From a checkpoint of a small transformer trained on Wikipedia.
Architecture: RMSNorm before each block, no biases in attention or MLP.
Training: a variant of Muon for these matrices, 456M tokens, 6963 steps.
MLP neurons of a small language model. Each row is named by its layer, matrix (gate and up: input weights; down: output weights) and neuron, and shows model dimensions 48-303. Each number is 500 + 40 x the weight over its row's rms, rounded and kept within 0 to 999. Numbers have three digits each. A neuron's up and down rows have the sign that makes its largest values positive.
After each neuron's rows, "raises" lists the tokens whose logits its output raises most directly, leaving later layers aside.

L9.gate336:536538532467542423522450490532489486527511488411511459582545464490536499546495495506464494471476458583428505504538529491472506458449487447489484503479477532503494554457519558556484485443453592513473527503498476505522506467554500514554506508461415445479578527451516505505510507554521436487511501495579490580460488487494577389548558437483523537463424535520474488530555449461478506496477511505486502490499461499532535548473476487554435508489569557509506476449514481430572519486487452476477496427536456481503574468483446534417493535492489586583428573532454550451502523513466461510501536456536489494475503470555440546512511540477498481515558512477481525488539495469436507531586504483472497448511410514453470483501501498457452498522521571449475524467592518572598501511480480
L9.up336:463488499478433506536397533473455497440529481485465506470416487556506468532521479563422512496525509531486468489529524540465487529416530504463503461528544428490467555519557536531441495459533489515538503502532460482553390462443519494520515449427425510521506554533515523505582497516469508506434485500517444552532538512520483476523445551484556614519535424538513506493461469525521606451479411424488472491573473492542490516555464514480549490488491513451499553395482450398545550518478492473450494481514545554566473538487451501484452478544466515514512544503507521466494484553442520451520553398559516552434483503422470522425522519520518432490500443541478491509533502576491472458516476539459522469534476541492513507492491484544552478560559519473492530440506564529558499518485425
L9.down336:438540531553515471462490558520514493462455481520546426533520536538490505493442432483409469502563463468510526489544517549494466462483563511499530432507445508567515523492481476587536500396458537544406465518531548511489504442433463477504484459437471540427527446498489482481506487478476523509490476529490475578518479507470506519506467550524497555525472484461575550527439526548540505551443522458565484489550474504541517474572527518437540480492513534513511491462429474487506524550479555522498506463528505498475491587541492512490401573504567508545560532521510486529483561485438569625470511511484452502524547492496480550486557497498563477536490486448511436510488501444484507481512493463507470525485555553532515507507469515553510497483519420581513487519440463538508442482527506
raises: "uated", "th,", "th", "ly,", "th)"

L11.gate575:505528469487455526404532447504491470525465513547539504541464548467626486508457567537518482447445467458474442512499513445544476528401486521500543513459454461538495551516540508446518561530488467515484531542542526467522520465492508549453492436524494498425427595471499530489537524521482428435556503566407395537509501464550569498478480529549516554553528558407515552467473538463489512433496460470485456442480443485487476536485516490517552533520490485544547551466479476478521489457483518402526496525478510476477500475471537434502455530480464495525428527499479450489540412512557504460494487517501476501554457497483500526471543489504550453529454490549496546519494470518518526449453447484479553526564484467534516456517525462547521442482466587522542478522426430471481513541565521
L11.up575:480494487509504502494534457517527524464521516458554485495542500511482501469548532431514505493473489486522501514482513504565470485475483491588521481511462468458464554493522454467477464542460545480503493525485547487494459496432549556474494509528527509435446482474450488464536602540513461485457455458480518541490546516512542475438562633556535504550545568450507434472558468522529534545549454495464535519457568548513404421548490455528551462546502492490544516498518474492521447482596481419598536525551552447421547499440549493554472557498488469534460579527480539490447489433464487494487489575458486503479461465475517449417477424511492482512458469436575500455498517498542546501524484483480507515530543559522494449461456534450575516436480519646542465473437420503510468457489510
L11.down575:496505584454479479544471576443574484509490486529476532528557498464559483523489463545420492433476506490518430492502469495505509509459532435501573537520478497501432494474497456536442458461488583476524518487479472497532466548493458543520460502417533466462514457466472483503540519586466489467436478475480513498557434529511477386487509498489552461461465510469522544470461470550521571527504497429485505505519513515593486487470427480594453522445535481478544474495526494517608471479527504481529479535492522569487566471480466495449485610526531622524554508485506459470591576429475520491476476510486540477511499433415530509510563525469449515570425556509498569521506568480516527512506486456486479499431493543512514458510516514526557439525458557454478449613494475467474506511529471
raises: "-3", "-7", "-4", "-8", "-5"

L8.gate332:482551562478475408523488418565571454576481446596495476394499479475516545453469566574530520516492469575539535477495487509517521517500445455523517446450527526553459490494495511473504508472464514492563446525548496464481483482459539455505553497511474493522489509492434525522496593483468515499530530471463472443490431552621487450515507506493518475507504576423500547498508499438514450533453506461440518512470499457517541494512481483589492479504510523528503494505551408496527468484541458474493457518473497449432546549547501550541569486544447441533472447495525640521437524558478516498474454505465539597455548497540428513463521495462539469544516429477494527475531488500470443506504486458539531544489520450418507463468489518532490489542574515522501499470518525492469453462474466
L8.up332:499494571477580494467565530497535454491468556447510477553467541500513440523516483574414506527513574563568588560484530571553467501455508436503546500518556537425471529486472447474586548498493507507500534511534509539556551447489525476453470512482524500446452487537559522427542487491549442461495486569530419517549459537534442553440496570504465487489494495502512511472513504488514527530473524495453491550531536495504443490505482537494483430493484510514493555513459470538527495480485494513394586427444469478421500529437523541490614510516430482504503507583483469481577537443512504480539495528532547501475471524422488524458553489473454512527509519455495440501465501471485562444532483479495537474468528532462509499525474490556502495532588528445450589495536448461514472457554507
L8.down332:530455541513474509472562439486554543503504600503522509467505513506483485542469521477508497488484552481598538509519468504436515434454486439529514440460514505482508546499484504481520545481509529437521485473515463544518495513482462519477514475459550484501532555477529490434458467481430438495431442534467538540510429525506487579567582499419551485518474452432505505537495450526512575490465498520466469502547548505484451509494479473547560473487569487408487549444445499489499434527546554509432529526428514575507531463484501527521491528459465425457416515554483511540505511471479512372467489478531450481580562441489553516448450507493515447518491495477493454546480487502476473474459468440475535514532482482484513493579522490499518422509516456528545502442420503586470474534552504
raises: "is.", "is,", "is", "or.", "ius"

L10.gate137:496475486445480460544508481497538515518571449509566479531538614513497500484512504543457476420546587543501556502460463541438498452500495594520489487488464456448497482490557565466535512579466549520551426442504513532516497466564509486526504503518433461452477483535511437481535488480523575511452509452427433488548546460448522414529496475507504459532501510464573581496427505477479470466524551543488469452521506572533511525627503458504544527505466479556533494516536457500450463530569553572493552585488548506561469474426488461476503442505549555466559542487470492527467460514442442500412561531515554525489540454510489547478522491514534573578437490486579524514515536454481470439532468558541492455527494537457518516507503540507486536500404514513546518553581544511501521514475492
L10.up137:517466541500484519560520518544536482543500492489565483496529565481515556506510501476474532464481491573458552537422502478483549464527510484481498481505437542482508504497478537474551474518515530543528525449555517473506549519497525525485499477535430556415521513480548510447577461537516543499546479496414513502529528500404481445468514485447477572524437460453507543502517513492485481465563520530489513427475455458513491534505566515654486562543521478484484561475547451432492524513547526544515505516501535523506488501489483441457518448501551567433498507466486592524491495502512434528413516537558482462474450504454539523434421510593546490478479487586460444507601438541543480480507484542514446466473533535501513478533514555480448467468502538567459465490550461482584496493512505
L10.down137:516451515468453575505532544463474498486533524491562514466533497513463451507496513451519537512577579463485492493471484494427503515480577492562466467509580477468498433531533488482553523547520511459444513508577476570499512552522430526527534518457451533507470598472457478559542448518478441557458524517487521452503463453518498496431450452561549476432475523491499491511465444553490415498538504505522561429546510486550524422547505477456504485488505501538544491539568495524544477513531550517523550452565455510504484466415528548519448477506551498536490455484477508486573537449541512510483482508497543495521494528566504526465497539579562447511521569492518552458487505460575552464466564489492461612427521506440483468578515548507508426482513471529531417452500571569535452510492516
raises: " it.", " them.", " the", " these", " its"

L12.gate132:428549476481520551476415522469593549508457470538501519493461513458459427454440422576538521486520474423495534535483476501521517525550511521472521434529576503517451426531585502521539471563465489500530490519513519561506520506500515514446566545449476506440491484530577511560553523556539489540582458460469454475559535488501546492462501466488593495497564546476464524490482498433468500561452548537540451480514481531508582461519505587509497550538483466484499491529545515570514531499543572468542464495545443544524511521469523538488478514556521512492537507492427527493532481477464467463500550548539519518521415480474549547495581526520537483492390536451492492536438555463508484399512513522509525474503496583550452513517404504518496481503548520503428514460456537487467464480463500
L12.up132:448455549551512529441526580463418510486440503480541502486460522588539467501500546489557513528553495452474518549515492516490451487509476528459481459524602595514415453523475535528565504532516515500599604571485585543459439497561524464535424574517455482471477500502521488471519495467482571516503438519469517532473465487486490475473463463515530502558492552526482516470461468553439557553505534455517519465439476454505511415480453517533570504509470516479548428479536467551529535481498568489386475551413482459567502487508478570491494516506519518507419515556502538477473499475553450495488569484548474498550511519498463461457517497541508551435498487508526498578435538464490573467520492470495521494419466442518465475502519518524467545499534560503483500496488472475467488433486510
L12.down132:475559457510559446564558517439546486462612430517535516545521550492566477556546479464497512540504490464504516477501547537594457569581474479506492481444528482531559456504468488465504549525526503540499489403537475378469524511441560507524513519466520444486453538531495511361481459456510500426479513559551492472493473492519510487459474501556528467535554484563442537535560483416478469468529477519452452554453514509515551528526502429454534483535474483502466481476516500530497481439526473495503487528464544571486520545529525505466474533539479531485434515521433533450511504568534482515445531464508491469491532554465494559477510513539549509514518478509543484454526497487513514429427552592551566461543491526484531505405498444548537484432577519472571539530547540470545504509475510
raises: " which", " them", " particular", " whom", " where"

L11.gate814:494509508475501481475496492501496518512534415475553530483467503544469514507467535495492455515503505524460481521490506533488461449506501529480450503529453541444549443466521540468567462515393445487588495496506492486511471510563531430470509575474452471526516510594488470510514555510540592508524445471477511456549593499430525445550477472526544391531533552518542487504494505457422511505488544404488454504478468463538520484509471443481490564386542470543448514473581443495475507550550612526484556546496509522557501427425504511463433482569597605449528519517446442502491446521439441453456503531521544508435520514506537518507535432526507536502433487501529504546398474523547526427507573479536445476456488502542471536478507474432459498519437510434472523541484506509458532512516491
L11.up814:502549541507547516498462501462486477525522472531438481476549558521560503487544487480524492517420465566464502471449481526507509512499475524539486524439545543457595586468529494486431557463511552588411538584459517407556524497549539517489521534499491478557547468515517515396508465523431532515542498530447561525522473505486485503547567519501421497578426491524479594558505534496502450488506445489431494565510450456494480467469520497564503542522525424475485543487494534499493441487508509514531506474489540524419494528499489472429465474488504470499520498467531471431522506540552568461436460516586460519503549495496565469504470532490546479416471492547501497473519528561516469499518532401535515431503452504565507456551525470553540505546517550466459531528506499500499553514569500
L11.down814:532429495451484549445498504492539485460555504449612559474498496543456511561449502507449433527523596545526499486490506507473500530459557523567497503457487422485465458587533503446503444510441509482467461455520494475470532505497465511484511568457514518437456507516454509536493483507532484526479528480546495444526561471573453501448491475519569530470505485475473474430552501543517558431474556490507501509562527530554562433571484410432528528440472523510532471429489429497456485486492520534458515509571534517550530464453497528458447510538563538512542461472527550575477583537473484475419483564420569504510459563508408476494588537512499528491486513426539436476456519419519529508471557517503484575496506521421507527495525522473511529498476435528586463514526522503481479500535516
raises: " their", " its", " them.", " him.", " his"

L14.gate549:463459480469479518490459393491467551531580451445540465532511573529473528489478500474509504521499522533502530547465504499464464419579477541460442563497517495466512488538582540480533496485417488520555535581493561485465510447542543430529542513498421418489553519529537505476492574489516578491463481477494555401537590487439512455505459463477464508529517582492537494497479471524484482531453492481514401548445480483509554581506523480514489582432612429496465531425563479419478490479537513519478520494475495536543553479412577425431453549499549540480572504438444494521477510502475510438446518547504525512447467455465542476488532459513457486446460555457536461501481476469517459441472517465482491481535475481500455514481493486472490508483467527530524507512494500503496522504512500
L14.up549:488583537581498518474501512526553504545526487537499506504526565454511548486451527497439530462553493522442453399525516494526462521513565498455477528486451531363501493498525490443441514474471510454539532531474524517471493427545531487449513553487465457552522614461484547494556538486500553489504458473447509510560470477497487544559505523515453469640393525458546514498481525461501468460493529473536375497478452466518474477502558468511512495506552471495532538497519467523440507522499511492427534537523511511492505484518521511500446483487513507463558532448514467500443482430440476484472495489594492513400546444443537498495440515510560402518524501453466512498538468505486427445578511467499539468467543537537507565553529484507502476558499512523515548466563510534467507543454478
L14.down549:524438448476480550430506524453517466518553524473513581578499527608538411545443482525495499515535541503526513415519481480482492508520492489507449559520549419453531444534571503457567476536427472482494517454527501582506462540562492552550552518463442479430524530531479481535474419530475480483428502494491516484504563480537478515497467478545491455489577494451551455473513490496470490443501558535551504495493451469537522420652484435415522509461463494517484459466490451486451512458498511521523550459539487543536547485428486534454420465535569519470485488500517494518552504586473523499454475538525541529524452461522470500449558527506528473523499497484484528524497532396533473494438535558494466539479528559439496395517569465462544487470492427479515450501493517568543540480453507
raises: " its", " it.", " it,", " him", " them."

L9.gate12:478499542432533498466457464495535468483550451492565478493494565506502519488413516514472485462538513546487488506487452532460492445541510511522472475532452471450514459491562590519537470472413479479559487521502496477487449507573508478443543568527410492449535470516466463483496607487518553527480470500475477457511569469468550478509488425519524427520507573521549501529483491485453471472464561478500402486498473508532502508531487444421533528430520513520494579525561501491494489551536572546397567504504512473537522424438496482444414465561643597472514506508473461549470489521448421520406521544521545500474545521483508503490535463560498498539422514498517471533407526514559475383492544468513443500428503502501501555456507493458493517522443498468477562537461491505436543503490497
L9.up12:493539506535519516487524503528513471568527496470523517476522541510490516463487486517557533515496548549477552449485508550514543457548517475493482505467519584465531502455530395509488542503506515510473556520494519361518529580530513511483548484537468512548506529516532548420508464495542569513550511457481540528587468491384597439507555496500462504513470498492503588545478534505494421485479483463493492514505417411476484520447529461542527546473562469539446554446478493553440428485583551537516499523491539510481540536494537474485427485485516523440510559442556471497447542460500507402466507494608503527455451487450544521542469539510592486429489473558479454539533505498473537527543488447504505465552467532554440510580535469500573522597518520512454527479532524469495520487579513
L9.down12:543450508479508538487517523495532487440546565526551558497500537493508460487442443497464467538544627468558497472516495469442486541485538527577527480512548376470480483531535543503555472503484546449422486407508468476474511529498471494514517498484515540450480534507468455559462484506501461484480568479529502463493569512578453516465493492580540544464536487490488472404568456530495481430487523580522476521523500486490487444547441496427552470489449540479530475499482486517472518451475502556465504491568537528538497453474474516511513411532507507537511445477443511531476579559465470467473499560444536467540454526544410467472593570494479505542496515464554503454476498407552520484470532561444450564530536510428526436497535538509511541462426435501560470540501537522503484496476525
raises: " his", " them.", " these", " him.", " another"